config.toml
num_hidden_layers = 11
hidden_size = 256
num_attention_heads = 4
num_key_value_heads = 4
head_dim = 64
intermediate_size = 1024
vocab_size = 777
hidden_act = "relu"
norm = "layernorm"
norm_place = "pre"
norm_eps = 1e-05
positions = "learned"
qk_norm = false
attn_scale = 0.125
bias = "all"
tie_word_embeddings = true
parallel_block = false
init = "normal"
init_std_qkv = 0.0312
init_std_o = 0.00669
init_std_up = 0.0312
init_std_down = 0.00669
optimizer = "adamw"
learning_rate = 0.0018
lr_mult_qkv = 0.7
beta1 = 0.9
beta2 = 0.98
lr_head = 0.00687
max_grad_norm = 0.5
warmup_steps = 237
schedule = "wsd"
decay_fraction = 0.821
decay_shape = "linear"
final_lr_fraction = 0.0
batch_tokens = 32768
max_seq_len = 1024
doc_mask = true
train_tokens = 234800000
max_steps = 7166
dataset = "wikipedia_en"
MLP neurons of a small language model. Each row is named by its layer, matrix (up: input weights; down: output weights) and neuron, and shows model dimensions 128-223. Each number is 128 + 32 x the weight over its row's rms, rounded and kept within 0 to 255.
After each neuron's rows, "fires in" lists the words (lower case) most often at its 100 highest values on Wikipedia text that the model never trained on.

L7.up1019 [132 158 120  92 152  70 152 130 100 127 115 115 173 133 110 137  86 106  58 100  94 122 145 151 151 123 173 126 126 104 193  97 140 108 145 127 134  70  75 124 129 168 108  57 105 124  53  97  76 146 135 172 153 197  96 143 136 166  94 142 157 130 122 125  99 145 130 159 137 145 156 104 108 109  81 136 118 168 128 142  48 103  99 166  78 132 118 140 109 154 105 120 153  88 133 113]
L7.down1019 [ 82 125 138  70 113 106 133 160 136 135 142  86  94 157 157 151 108 112 149 149 134  98 141 115 105 117 131 132  67 146 150  64 127  74 204  54 107 126 103 101 107  80 150 163  97  89 130  91 164 140 152 113  78 147 114 150  93 161 127 119 142  75 154 126 165  97  88 159 117 140  98 137 167 195 175 180 145 134 167 155  95 103 165 142 120 131 133 152  79 107 125 185 151 130  64 168]
fires in: "the", "television"

L6.up166 [162 149 152 140 110 100 119 133 130  95 170 132 137  56 175 144  77 186 143 163  57 120 145  63 125 153 109  95 122 136 157 142 185  62 131 147 156 137  76 123 177 100 161  85 104 130 162 142  91 112 115 140 127 158 110 122 137 158 148 145 157  80 119  97 179 177  99 148 184 154 147 124 169  96 130 146  76  37 129  86 125  76 107 162 123 103  83  80 120 109 122 102 140 134 105 145]
L6.down166 [104 141 129 141 140 190 142 149 162  96 153  98 135 139  80 154 131  88  86 142 147  71 140 136 158 102 150 146 144 127 110 106 109 138  84 173  68 100 105 101 133 132 119  68 145  93 174 152 116 145 113 132 164  91  95 170 137 141 121 131 143 187  95  91 103 144 162 128  85 119 125 121 102  93 156 127  89 134 149 143 156 149 245 140  98 116 123  37  71 129 144 166 123  93  81 105]
fires in: "he"

L4.up288 [115 113  64  72 106 159 157 131 175 121 136 115 155 148  99 138 123  96  91 135 164  89 146 151 130 110 138 141 118  95 121  74 169 160 141 152 112  80 142 113 149 159 133 121 191 123 123 110 177  69 174 159  39 131 129 133 170  94 109 144 147 125  81 185  62 124 127 155  78 135 164 120 113 130  94 153 142 138 138 121 133 161 184 163  94 118 153 110 128  65 129 154 133 138  73 139]
L4.down288 [183 130 136  50 108 146 156 162 150  92 146 128 115 165 129 165 187 104 179 125 147 130 118 216 102  98 179 116 156 139 171 130 174 135 138 112 109  71 104 122  97 174 144 156  93 166 115 115 173 111 136 174  82 129 146  82  87 118 181 121  80 108 108 174 156 107 149 170 112 162  83 112 125 116  94 129 142 124  93  85  31 193 130 122 115 107 125 114 121 130 128 231 104 172 123 113]
fires in: "not", "noted", "just", "notable"

L7.up168 [200  32 184 120 144 152  59 172 111 157 113 106 174 200 162 180 151  78 116 195  92 130 151 117 139 120 122 141 170 102 136 106 122  94 105 160 117 181 111  98  95 180 103 162 120 156 180 108 148  33 178 122 141 147  35 163  96 194 132 100 108 125 167 194 165 123  80 118 119 135 129 110 191  90 131 148 114 128 135 123 131  86 170 155 123 182 130 114 125 162 106 136 118 146 116 209]
L7.down168 [196  92  98  91 132 111 113 127 166 118 173 145 100 116 168 132 132 106 102 140 153 188 109 101 116 111 169 188 127 105 151 123 111 141 118  89 156 174 162 120 137 143 176 111 114  94 134 115 152 163  68 159 123 109 116 138 112 108 151 172 100  88 132 100 151 150 112 160 122  79  83 129 137 143 148  62 146  93 104 146  99 125 133 154 164 212 186 162 133 171 124 134 108 174 165 127]
fires in: "they", "style", "type"

L4.up667 [170 163  84  99 136 127 156  85 124 127 169 116 186 168 113 141 110 107 133 123  99 116 150 107 125 139 139 118  97 143 190 127 124  14 133  88 101 110 145 127 185 146  96 110 179  81 167 134  90  68 129 156 134 149 116  92 170 116 159 119  97  98 165 124  61 142 144 134 139 137 161 140 169 152 188 123  69 131 146 182 121 186 168 159 129 153 130 104 134 161 126 102  76 173 152 219]
L4.down667 [119 133 160  98 132 143 125  98 122 148 134 132 140 136 113 150 189 160 121  81 147 199 100 107 149 149 119 133 121 153  86 132 173 150  87 130  84  45 150 145 159 131 162  94 105 163 146 139 110 100  99 112 108 103 106  69  98  95 171 131 138 132 108 190 132 102 172 172 119  90 149 161 130  99 106 155 109 149 118 114 113 103 126 146  98 192 118 161 109 155 139 105 169 113 103 151]
fires in: "of"

L4.up44 [222 137 123 125 101 126 168 116 147 129 127 112 140 147 112 156  96 147 150 131 141 109 155  60  59 166 157 103  66 144 160 132 108  67 151 160 193 103 149 116 207 141 125 124 185 116 189 116 131 160 124 117 140 158 159 148 216 123 147 161 148 134 135  98 104 154 118 159 142 120 109 134 166 147 113 140 143 121 104 165 145 130 224 195 153 107 130 126 110 108 112  89  54 179 129 194]
L4.down44 [161 161  93  97 110 141 176 138 104  83 112 131 112 176 148 133 108 180 157 111 130 126 110 217 105 108 141 144 147 160 135 152 121  81 136 145 100 139 103 159 131 134 124 103 145 103 178  91 147  93  87 116 191 170 120  92 112 162 114 121 107  52  86 124 112 154 107 129 130 163 152 104  99 102 135 144 144  73 166 150 128 143 185 142  70 132  91 126 150 195 123 135 157 139 118 111]
fires in: "of"

L6.up1003 [104 151 111 105 160 147  48 140 117 136 156  84 171 173  94 190 173 131  76 148 110 134 145 128 131  96 170 124 100  81 188 129 197 140 141 166 132  81 103 128 120 177 147 125  46 142 161  82 131 138 169 140 114 113  82  70 109 136 159 143 146 104 102 146  80 117 125 146 115 118 158 148 189  76 129 149 132 139 101  94 136 130 124 135 100 206 173  96  97 123 117  99 155 114  99 126]
L6.down1003 [127 118  84 143 100 135 101 153 117 145  99 121  98 141 106 145 108 140 148  56  75 124 149 105 131 140 153 177 111 123 112 186 199 128 106 164  90 161 174 184 143 135 120 103 138 105 144 167 174 128  82 122 172 167 179  99 115 132 133  94 161 159  55 150  42 163 129 105  44 105 150  92 149 118 118 106 130 107  98 137 117 132 142 108 133 144 154 101  88  67 142 146 150 127 121 142]
fires in: "have", "had", "has"

L6.up594 [141 147 138 145  80 157 130 148 161 142 223  86  91 179 151 103  41 160 150 152  93 124 140 161 147 123 145 117 164 129 122 114 163 104 125 172  92  76 211 105 151 138 130 135 100 165 135 104 137 132 125 153  92 139  89 131 127 136  72 125 116  26 159 104 101 186 136 160  95 143 171 107 105 120 115 137  76  90 169  84 136 146 178  89 115 126 161 122 140  81 120 147 101  96  69 128]
L6.down594 [117 180 149 125  85 142 164 185  91 123 137 136 122  78 125  94  98  80 159  95 134  84 155  80 170 107 100 126 127 114 128 163 116 183 116 153 109 111 138 127 163 129 128 149 102 117 107 161 131  90  90 104  95 148 148 148  93 138 125 137 126 147 122 165 122 184 125  91  83 112 144 142 145 133 118  97 138 156  70 111  84 139 145 132 107 169 142 151  77 104  97 148 121  95  57 122]
fires in: "against", "november", "become", "another", "also"

L6.up120 [100 129 133  83  79 184  19 116 147 116 132  98 144 151 157  98 100 123 125 118 132  65 125  62 148 150 112 142 115 107 144 120 162  84 126 156  82 118 156  83 169 103  65 152 161 202 120 124 125 117  97 123 114 140 140 122 120 127 183 117 195 112 139 140  54 133 135  58  85 158 192 173 101 139 133 136 141 115 158  75 125 110 209  95 181 166 135 125 110 108 123 156  99 145 113  98]
L6.down120 [ 79 132 168 149 117 130 102 131 162 113 139 123 137 111 138  87  92 135 141 121 155 182 130 159 138 110 128 164 188 104  72 127  97  63 166 113  92  98 182 140 155 131 155 144 157 180  96 157 156 163 162 144 176  95  88 135 161 161 158 117  45 113  76 118 162  92 147 106 168 207 146 104 158  94 128 135 143  71 108 165 159  91  78 142 127 104 108 149 132 103 127 118 158 141 165 110]
fires in: "no", "best", "wrote", "network", "named"

L8.up374 [202 169 175 122 140 138 196 187 131 164 137  78 132 145 141 145 134 179  73 146 144 147 166 126 112  67 105  87 118 100 126  67 125 102 176 161 139  79 136  89  88 217 137  73 133 135  96  89  86 144 118 160 150 145  88 108 134  92 150 137 104 150 130 166 129 112 161 177 150 168 125 167 127 103  51 132 118 113  74 138 127 147 180 124 111 240 108 134 130 147 175 137  80 139 126 125]
L8.down374 [153 108 118 116 167 178 129 121 146 124 127  83 123 141 127 143 185 189 132 179 133  92 143 137 143 161 155 111 143 108  44 146 161 161  74  76 130 128 106  85 130 113 152 133 108 114  71  87  98  87 119 149 146 138 140 175 100 145 189 153  57 108  67  94 127 139  66 152 171 119  98 130 100 109 129 175  69 134 189 140 128 166 156 188 165  96 103  96  93 152 118 149  93 107 117 110]
fires in: "to", "town", "top"

L8.up369 [117 135 163  58 109 148 168 132 126 141 165  96 123 136 186 128 135 103 145 134  87 145 136 130 116  71 144  59 155 191 150 163 151 138 121 216 131  92 129 166  96 135 116  52 105 182 197 132 134 119 129 117 137 136 104  86 136 173  91 162 134 135 135  93 129  98 118  44 127 110 111  78 121 159 114 143 114 111  90 155  87 146 175 149 149 142  73  78 122 108 162 122  92 136 155 119]
L8.down369 [176  76 106  59 100 132 143 103 101 112 128 196 134 105  78 123  78 144 153 146 139 134 191 120 121 146 148  90 112  97 152 102 104 101 171 125 130 140 139 115 131  95 178 145 140 114 111 136 177 139 155 106 136  82 177  98 148 127 157  91 150 127 123 165 160 174 123 200 190 113 147 130 165  74 168  25 119 148 157 111 160  61  74 111 160  84 101 104 150 122 227 111 182  81 190 118]
fires in: "both", "title", "french", "to", "field"

L8.up384 [112 124 143 129 157 117  81 148 143 131 132 143 210 130 120 143  95 133 107 141 152  43 189 108 129  48 146 108 132 128 150 152 122 159  92 135 163 129  93  83 117 130 169  86 133 163 161 139 128  96 154 195 106 105 139  98 178 133 121  93 146  77  74 130  85 154 110  90 109 179 151 103 159 135  95 138  87 122  81 144 120 100 129 152 132 116 177 145 146 112  80 149 110  53 103 147]
L8.down384 [ 83 160 104 143 110 169 137 158 167 132 148 129 132 106 133 134 141 151 112 115  91 172 101 125  92  76 134 122 162 113 148 120 140 145  30  79 115  80  78 137  97 169 139 144 149 160 168  89 155 164 110 183 154  95 156 101 139 134  85 138 142 149 122 140 146 161 150 122 156 166 167  89 153 129 108  36  83 177 133 123 123 115 121 134  86 101 147 121 148  79 113 134 120 122 148  49]
fires in: "he", "his", "she", "her"

L4.up460 [183 191 213 120 108 105 133 133 105 100 131 114 114 175 139 130  29 157 158 115 114 121  97 129 123 123 142 102 149 125 157  92 143  36 163 146 125  79 137 108 169 102 153  89 161 131 135 100  77 120 145 160 136 130 150 109 128  93 130 121 178 107 192 100  80 172 159 158  87 147 188 154 216  67 131 145  68 124 121 141 126 151 160 131 179 184 123  60 141 108 103 143 125 138  64 124]
L4.down460 [ 63 198 109 115 182  87 130 180 200 131 166 135 161 138 115 125  70 151 140 160 147 131 136 121 116  85 171 122 112 141 134 110 106 123 135 112 111 140 156 129  88  92 150  92 168 103 141 136 109 172 122 164 104 107 178 135  91 128 116 103 135  92 102 112 128 156 155 161 139 162 137 123 155  54  68 105  96  86  65 144 109 161 188  84  96  99  49 108 128 110 108 172 160 155 107 104]
fires in: "he", "it"

L6.up212 [131 117 166 131  80 103  67 144 112 148 180 107 135 143 145 141  84  82 176 165  85 129 138 102 134 167 153  74 105 115 121  69  93  91 137 132 118 119 144  98 197 111 131 174 158 138 131 135 158 159 152 120 192 102  96 126 181 155 166 104 170  26 150 111 160 123  99 104 139 128 121 119 177 140 167 130  77 113 177 140 126 115 178 157 121 196 130 111 144 132 136  97 106 192 172 168]
L6.down212 [ 78 185 142  99 181  73 219 162 134 113 100 138 150 105 122 121 129 127 119 124 107 102 136  89 133 191  95 145 121 146 152 161 103 161 144 127 127 154 156 125  76 123  69 121  80 155 123 130 137 117 141 162  93 129 141 124  88 139 134  97 102 173 190 176  85 166 109 137  48 119 100 133  86 118 130 128 162 186 167 126 108 145 188 142 138  69 142 147 164 104 153  80  71 117 126 158]
fires in: "and", "as"

L4.up444 [189 142  93  64  96 146 151  97 124 135 135 134 130 127 144 201 170 116  45 150 108 164 169 141 109 118 200  81 128 118 146  99 105  93 121 117  89  47 141 127 168 101 131  84 131 176 112 148 138 105 147 157 148 134  94 137 102 170 186 188  92  40  80 111 138  80 169 154 107 152 163  91 210 139  90 155  62 140 105 174  70 126 110 148 123 192 114 116 119 141 156  98 115 153 168 106]
L4.down444 [121 131  75  93 119  91 137 105 108 173 144 117 159 133 182  79 118  92 119  71 121 106 122 161 106 138 143 106 151 112 115 152 102 133 149  95  88 127 145 126  91 119 105 144 114 128 109 124 139 126 138 203  74 110 159 110  91 110 109 196 166  81 135 149 126 119  88 150 133 153 143 113 121 175  92 117  60 174 130 169 121 214 121  98  96 130 115 109 163 153  79  92 119  72  94 110]
fires in: "two", "between", "brazil", "one", "league"

L6.up888 [129 139 114 136 134 130  40  80 131 151 159 124 136 166 116 142 124  87 140 176 120 142 111  61 139 157 112 131 128 151 151 132 113  99  93 130 108 118 158 144 125 127  78 155 120 134 132 100 121  53  91 215  97 132 109 167 212 126 169 129  81  97 161 135 107 109 144 190 100 156 179 138 125 113 122 136  93 107 180 149 112 106  91 107 104 127 113 115 147 136 148  95  98  73 147 138]
L6.down888 [110 146 120 173 184 123  84 121 119 131 151 125 141 149 153 188 180 147  43  70 105 225 120 151 126 101  94  97  97 188 178 112 138 191 105  91 191  98  91 161 156 153 186 143 109 165 148 111 128 119 151 140  98 132 119 125 118 151 133  94 116 121  65 148 119 140 112 126 133 125 138 130  60 138 181 148 131 186 116  77  74 195 109 165 196 148 111 161 124  98 107 143 137  93  94 135]
fires in: "of", "american", "average"

L7.up555 [111 121  93 117  57 168 176 176 140 172 135  98 131 162 133 176  88 132 124 131  95  71 164 135 187  74 186 124  85  56 115  88 165 117 141 107 178  81 157  76 184 120 138 148 136 121 165 113 157 106 128 137  59 153 102 129 132 112 110 103 134 153 100 164  51 143 166 174 157 144 118 101 168 151 114 142 136 165  72  58 149 129 217 121 147 143 127 146 104  99 118 124 100  97  84  89]
L7.down555 [133 193 203 105 107  66  97 122 127  75 171 117 163 114  64 140 151 166 149 173 154  89 116 175 170 160 136 143  80 112  93 155 110 147 125  73 110  75 134 141 103 168 154 148 180 135 146 106 156 116  86 108 131 133  79 141 159 147 106 121 140  83 126 126 135  71 132 146 167 111 116 126 164 126 122  77  81 192  93  69 145 124 128 160  61 132 129 155  81 172  97 103 171 136  83 170]
fires in: "not", "just", "noted", "notable", "less"

L6.up878 [142 172 107  73 113 150 174  76 147 114 139 100 180 139 174 203 100 104 104 100  87 138 184 130  62  86 149 125 113 131 164  66 220  86 139 160  78  97 144 132 145  95 136  73 129 119 126 134 156 167 115  94 113  93 122  98 125 107 130 144 116 141 112 144  87  76 116 139 168 157 147 137 134 110 146 139 125 137  45 103  87  84 128 162 188 153 106 114 117 116  91  94 136 182  96 141]
L6.down878 [130 101 131 116 127  96  47 124 130 175 115 134 116 154 174 193  99 196  79 130 136 141 110 129 161 150 151 133 127 126  86 126  87 158 111 113 141 173 163 121 146 157  74 118 124 144  82 148 114  86 117 137  64 119  86 155 122 109 104 183 109 107 135  91  87 164 172 140  73 150  89 124 139 147 116 111  76  87  72 143 171 109 146 191 121 120 141 154 124 119 133 118 169  93  47 121]
fires in: "three", "two", "five", "one", "free"

L6.up918 [115 171 152 131 132 127 189 155 123 165 182 100 144 145 165 140 110 108  85 160 201 165 112  98  37 124 152 118 140 177 109  65  93  88 123  81 120 119 134 127 134 190  97  74 115 135 114 114 103 141 134 187  65 112 148 170 142 142 156  80 123 138  68 112 123 128 129 110  54 119 130 154 120  90  49 147  67 111  96 119 105 109 120 155 113 132 133 114 141  90 117 169  69 112  96 205]
L6.down918 [192 141 117 128  74 112 113 126 175 139 169 132 161  90 113 164 126 143 112  90 127  95 118 100 124 101 119 135 137 144 104 118 164 159 110 150 111  78 101 183 144 129 140 190 121 150 122 121 183 182 104  84 186 166 133 122 115 168 154 120 143  82 111 144 155 121 109 122 137 159 137  93 153 166 118 137 133 129 102 196 107 116  97 100  95 129  88 173 115 112 129 143 131 137 184 119]
fires in: "series", "same", "television", "small", "tall", "term"

L6.up486 [111  98 158 117 129 114 179 182 123 115 142 129 155  84 200 109  76 187  99 188 123 107 139 105  65 152 122  60 117 106 176  66 151 105 112 156 191 101 181  76 147 107 106  54  78 133 136 115 115 130 144 124 113 156  83  62 195 120 167 134 144  88 138 146  95 167 125 145 169 156 112 116  88 138 108 128 136 153  68 178 127  91 114 178 112 200  84  89  92  74 146 106  76 191 136 128]
L6.down486 [152 160 169 134  31 134 124 152  88 128  87 146  96 120 137 130 137  99 114 101 110  33 147 136 155 145 106 105 116 135 128 130 155 143 123 141  98 150 134 154  85 141  92 189 134 122 157 125 150 116  61 148 133 108 168 147 145  95 112 108 123 166 106 131 117 177 140 112 118 146 162 117 175 106 117 132 158 122  98 123 124 177 137 148 150 100 126 162 148 130 148 179  74 207 141 119]
fires in: "to", "and"

L6.up667 [ 84 161 117  92 103 106 156 107 142 118 175 120 120 125 156  89  78  73 132 102  97 103 119 101 110 136 149 149 147 201 138 145 139  70 131 156 109 126 178 134 151 151 135  78 106 107 139 165 108 122 175 137 107 143 119 127 125 126 130  91 145  65 119 168 112 167 131 176 130 136  88 148 153 138 145 126 109 100 202 196  99 127 109 155 154 115 167 120 203  71 142 122 132 176 119 158]
L6.down667 [127 108 213  75 143 164 133 128 182 140  93 118 106 112 125 105 186 115 134 118 162 103 170 105 144 130 153 136 124  75  97 133 155 143 126 103 129 129 140 115  70 137 114 107 107 212 135 104 129  90 121 114 106  77  85 129 118 167 159 141 136 183  78 180  99 107  75  56 100 176 178 183 110 193 145 121 146 184 158  94 140  68 180  88 147 176 147 107  83  84 101 141 113  85 107 188]
fires in: "in", "as", "each"

L7.up842 [151 102 132 107 105 148 193 142 146 109 150 120 108 168 189 121  87 167  40 156 141  86 119 113 126 127 147 120 124 124 167  69 163 133 139 222 134  70 151 122 131 159 118 102 133 132 163 136 101 143 105 123 157 152  87  90 120 120 150 126 141  87 164 130  93 103  95  97 114 143 160 125 138 111  86 146 178 135  66 180 115 155 189 127 169 155  81 152 171 141 113 152 103 196 129 103]
L7.down842 [118  69 201 127 197 106 103  78  93  63 128 133 167 112 134 179 104 158 160 171  85  79 107 122 120 139 147 130 117 109 132 126 117 146 155 119 159 152 128 119 102  73 113 156 122  77 124 121 189 149 110 108  92 117  99 141 125  79 189 130 125 148 114 103 138 128 114 148 112 108 145 150 115 130 132 182 140 143 199 176  81 136 113 112  76 171 136 165 107 138 194 108 122 137 140 126]
fires in: "to"

L7.up514 [129 131 146 106 126 177 151 137  97 115 117  81 173 162 189 208 167 107  30 110 167 151 144 118 110  96 141  95 144 154 155  95 151 138  61 155 106  53 175  57 166 173 127 120 147 127 140 101 134 118 172 181 118  92 117 118 109  99 141 174  87 104 120 152  77  94 117 110  89 160 138 153 145  90  63 141 119  88  77 104 114 178 164 147 163 178 148  55 154 140 135 152  84 193  75 132]
L7.down514 [137 146  87 128  70 153 102 140  89 141 180 154 152 176 131 101 167 165  77 142 111 152 158 173 154 129 162 119 126 142 155 167  83 100  88 138  87 164 102  96 138 177 175 161 105 118  92 161 147 154 102 125 166 114 142 117 120 145 178 203  90 143 116  82 124  68 146 117 150 158 127 131 147 102 102  82  95 156 134 140  70 170 131 149 123 107 162 155 108 145 127 108 114 148 141 126]
fires in: "to", "some", "wrote", "three"

L8.up940 [172 200 167  70 127 179 104 169 161 139 141 109 167 160 131 108 134 140 144 124  30 130 144 129 157  65  46 135 170  96 160 120 137  92 164 126 126 117 143 146 164 144 126 109  69 168 146 159  71 163 136 109 128 154 136  72 107 209 117 122  93 156 172 122 114 112 130  81  97 142 126 134 141 153 158 160  83 132 115 100  89 113 119 121 155 199 114 165 125 123 171 120  89 146 157 114]
L8.down940 [136 113 131 142 136 121  89 132  96 118  86 196  93  59 114  73 136 106  88 171 107 159 112 119  81 162 114  80 139 123 151 103 211 130 153 113 186 163 152 130 135 107 126 105  80  62 133 142 156 112 134 194 173 154 103 163 200 133 141 166 141 129 109 137  98 118 136  80 142 150 128 131 123 105  75 107  97 111  97 133 117 149 131 139 122 137 213 139  82  89 108 136 166 191 140 118]
fires in: "footballer", "football", "network", "friend", "named", "need"

L6.up350 [144  37 161  54 138  76  85 105 110 130 186  97 112 146 131 172 153 129  68 128 143 111 183 143 113  55 103  71 116  91 164 144 142 111 124  98 105 114 126  77 147 118  62 160 107 141 125  78 144 118 103 151  77 105 100 138 156 120 165  83 105  56 139 166 147 100 108 163 122 195 123 143 177 129 144 151 137 143 104 123 125 132 153 112 147 188 102 117 148  98 120 122  57 159 136 150]
L6.down350 [137  93 211 143 118 216 120 146  95 171 175 115 170 178 127  63 139 142 180  96 116 117 141 103  96 151 141 118 113 110 154 135 137 123 129 132  91  81 139  58 120 101 153 121  99 127 116 112 138  79 118 175 128 146 113 131 146  81 144 142  80 177 129 202 151 171 131 198 127 191  75 105  97 107 128 109 164  85  80 142  92 143 151 118 125 134 160 130  59 168 125  96  76 176 143 143]
fires in: "to", "september", "san", "town", "west"

L6.up328 [110 161 161  94 124 119 167 116 118 124 134 119 150 130 102 122  70 118 102 111  60  66 107 160 164 131 185 114 172 127 142 116 141 111 104 164 114 142 144  86 139 209 145 115 163 142 170 135 179 140 111 161 138 136  56 115  76 149 128 190 109  96 130  88 119 139 153 114  97 157 154  86 140 152 105 138 118 103 189 135 138 103 168 152 119 177 148 128 145 121  84 146 114  90 122 145]
L6.down328 [130 146  90 104  92 133  94 102 158  63 174 118 174 134 170 144 136  86 209  74  96 134 134 146 140 120 133 120  75 156 142 149 110 126 142  93 128  89  92 143 157 111  77 163 138 160 112 115  97  92  98  42  92 116 159  86 158 160 159 130 214 155 153 118  77 231 172 173 160 174 104 159 135  97 132 145 168 195 123 122 158 126  85 130 138 170 123  62 106 105 146 134 118 109  68 171]
fires in: "be", "total", "not", "to", "president"

L7.up445 [134 111 111 138 182 148  72 198 174 124 132 108 139 116 118 115 105 125 128 115 108 109 112 176 160 140 113 140 122 107 138  81 161 143 131 117 117  58 142 128 120 131 150  93 164 132 157 119 160 117 154 117 112 124 144 131  95 100 114 178 124  87 116 129 103  94  58  68 103 180 137  73 172 119 138 119  70  75 139  86  51  70 129 136 161 139 115 123 144  58 112 139 103 103 190 116]
L7.down445 [119  56 109 124  98 172 121  95 138 129  72  75 110 154 118 102 197  82 153  91 138 110 118 166 136 136 161 148 115 153 136 166 102 164 121 144 107 139 150 139  94 137 126  88 171 143  90 142 117 111  78 125  96 169 117 144  96 106 183 149 122 101 147 111 147 214  82 173 140 124 125 144 115 119  56 151 110 120 131 138 140 106 144  81  95 158 152 143 184 148 110  87 158 147 135 148]
fires in: "williams", "william", "politician", "be", "local", "services"

L8.up991 [155 146 166  88 114 140 144 159  93 154  95  75 139 129 125 102 102  99 132 125  67 144 128  84 133 115 172  89 156  79 109 144 130 164 128 166 183 122 131  85 193 205 157 109 126 141 193 169  82 114 149 158 179 185 135  85  86 146  87  94 176 128 144 182 142 135 148  81 106  87 140 105 184 142 106 146 131 144 122 153  71 180 119 137 147 183 135  74 109 146 144 148  76 172 141 128]
L8.down991 [107  82  55 149 117  76 121 161  87 170 106 135 146 128  94  96 133 142 195 162 161  91 151 161 142 165 118 136 113 133 154 176 180 117 110 150  96 114 109 129  99 136 107 130 153 147 139 121 151  76 153 141 146 122 105 106 195 135 144 156 104 150 123 120 155 124 111 117  93  85 183 113 141 134 138 179  77 142 140  67 158 148 144  96 150 135 135 119 109  90  73 201 144 112 191 127]
fires in: "with", "about", "help", "had", "weichel", "able"

L7.up943 [182 117 166 153 130 166  91 137 110 168 193 126 181 155 173 185  69 100 109 151 112 133 124 112 187  94 143  74 189 132 177 143 140 100 137 141 149 149  90  88 125 174 133 121 100 124 156  75 105 159 126 127 157 125 144  97 108  96 127 127 158 145  83 198 123  98 137 188  46 113  94 126 147 163 134 137  78 152  82  57 146  83 189 104 126 157 122  72 150  56 120 127  96 129  76 145]
L7.down943 [112 125 126 136 131 100 135 144 114  87 145 143  80  97  64 160 141 146  80 133 179 178 116 210 154  75 152 164 131 128 110  97 150 160 137 100  97 155 119 124 151 124 137 136  93 147 138 136 144  90 124  81 123 184 130  97 119 120 168 169 172 146  95 157 127 145 123 132 154 124 104 170 115 180 143 108 191 109  74 173 123  69 105 117 130  66 103 104 145 145 124  66 131 120 121  88]
fires in: "they", "is", "television", "its"

L8.up447 [175 147 144 105 156 138 141  98 178 166 145 116 160 188 121 188 146 142  75 149 156  72 122  45 110 144 154 142  88 206 133 155 159 104  91 124 118 103 150 108 132 127 114 117 152 133 135  78 125  82 103 145 143 138 105 113 156  85 175 103  96 123  84 129  45  67 127 177 117 123 119 131 164 136  73 141 164 129  69 169  99 129 149 143 133 155 133 135 149 120 128 133  41 127 116 218]
L8.down447 [110 160 110 146 154 140  99 111 114  71 135 121 120 149 134 219 126 151 155  93 141 103  99 141 103 193  48 111 129 115 155 108 114 174 180  73  93 118 145 121  60 137 149 130 136 137 135 102 106  89 103 135 132 152 160 189 113 118 134  80 140 127 171  77 173 150 150  70 154 125 156 110  96 138 107  88 124 124 131 108 145 105 164 107 111 150 125 144  82 120 150 145 119  89 103 143]
fires in: "of", "than", "san"

L6.up896 [164 163 115 108 155 161 158 122 171 104  98 111 145 157 109 121  33 150 113 177 137  82 141 151 137 119 129  62 116 147 143 134  79 137 132 113 144  46 194 131 155 216 132 119 109 113 164 118  87 168 160  82  83 150 175 104 153  95 138 127 137 119 117 163 106 152 119 159 133 143 103 114 132 151 158 141 132  67 106  70 138 100 226 172 117  91 118 119 143 113 133  89  85 104  78 166]
L6.down896 [168 149 121 155 133 179 142 131 177 109  96 114  58 182 165 144  88 132 143  77 166 114  79 181 192 131 215 128  99  73  96 146 192 130 177 122 102  38 122 146 158 167 114 149 138 152 117 107 151 106 116 145  74 106 115  66 172 143 132 156 107 202  64 142 127 132 172 156 128 150  81 119 132 176 104 110 195  71 124 133 138  91 154 121 120 163 101 162  61  99 142 155 114 192  88 137]
fires in: "not", "to", "noted", "before", "yards"

L6.up536 [130 110 159  73 145 153 161 136 165 101 149 133 176 130 130 145 111  92 133 148 119 125 154 128 134 134 150  96 158 128 173  99 109 100  73  85 118 130 112  80 132 202  92 114 109 113 154 136 125  81 189 123  64 137  70 128 154 144 103 130 148 132 149 142  75 134 119 120  98 158 129 148  85  37  37 150  60 149 150 151 137 101 132 101 101 134 111  83 100  93 115 161 113 131 106 220]
L6.down536 [118  80  80 106  72 127 108  69  98  98  94 142 164 145 141 110 143 164  73 114 117 153 135  92 150 133 122  77  67 139 126 164 101 186 154 119 150 137 146 117 189 118 115 210 140 133 130 148 154 148 113  62 100 116 152  75 171 110 183 161 164  96 102 122 107 176 127 112 132 145 156 138 138 107 138 146 130  97 171 110 162 111 171 132 108  49 108 140  83 111 120  90 129 102  88  95]
fires in: "release", "title", "television", "role", "career"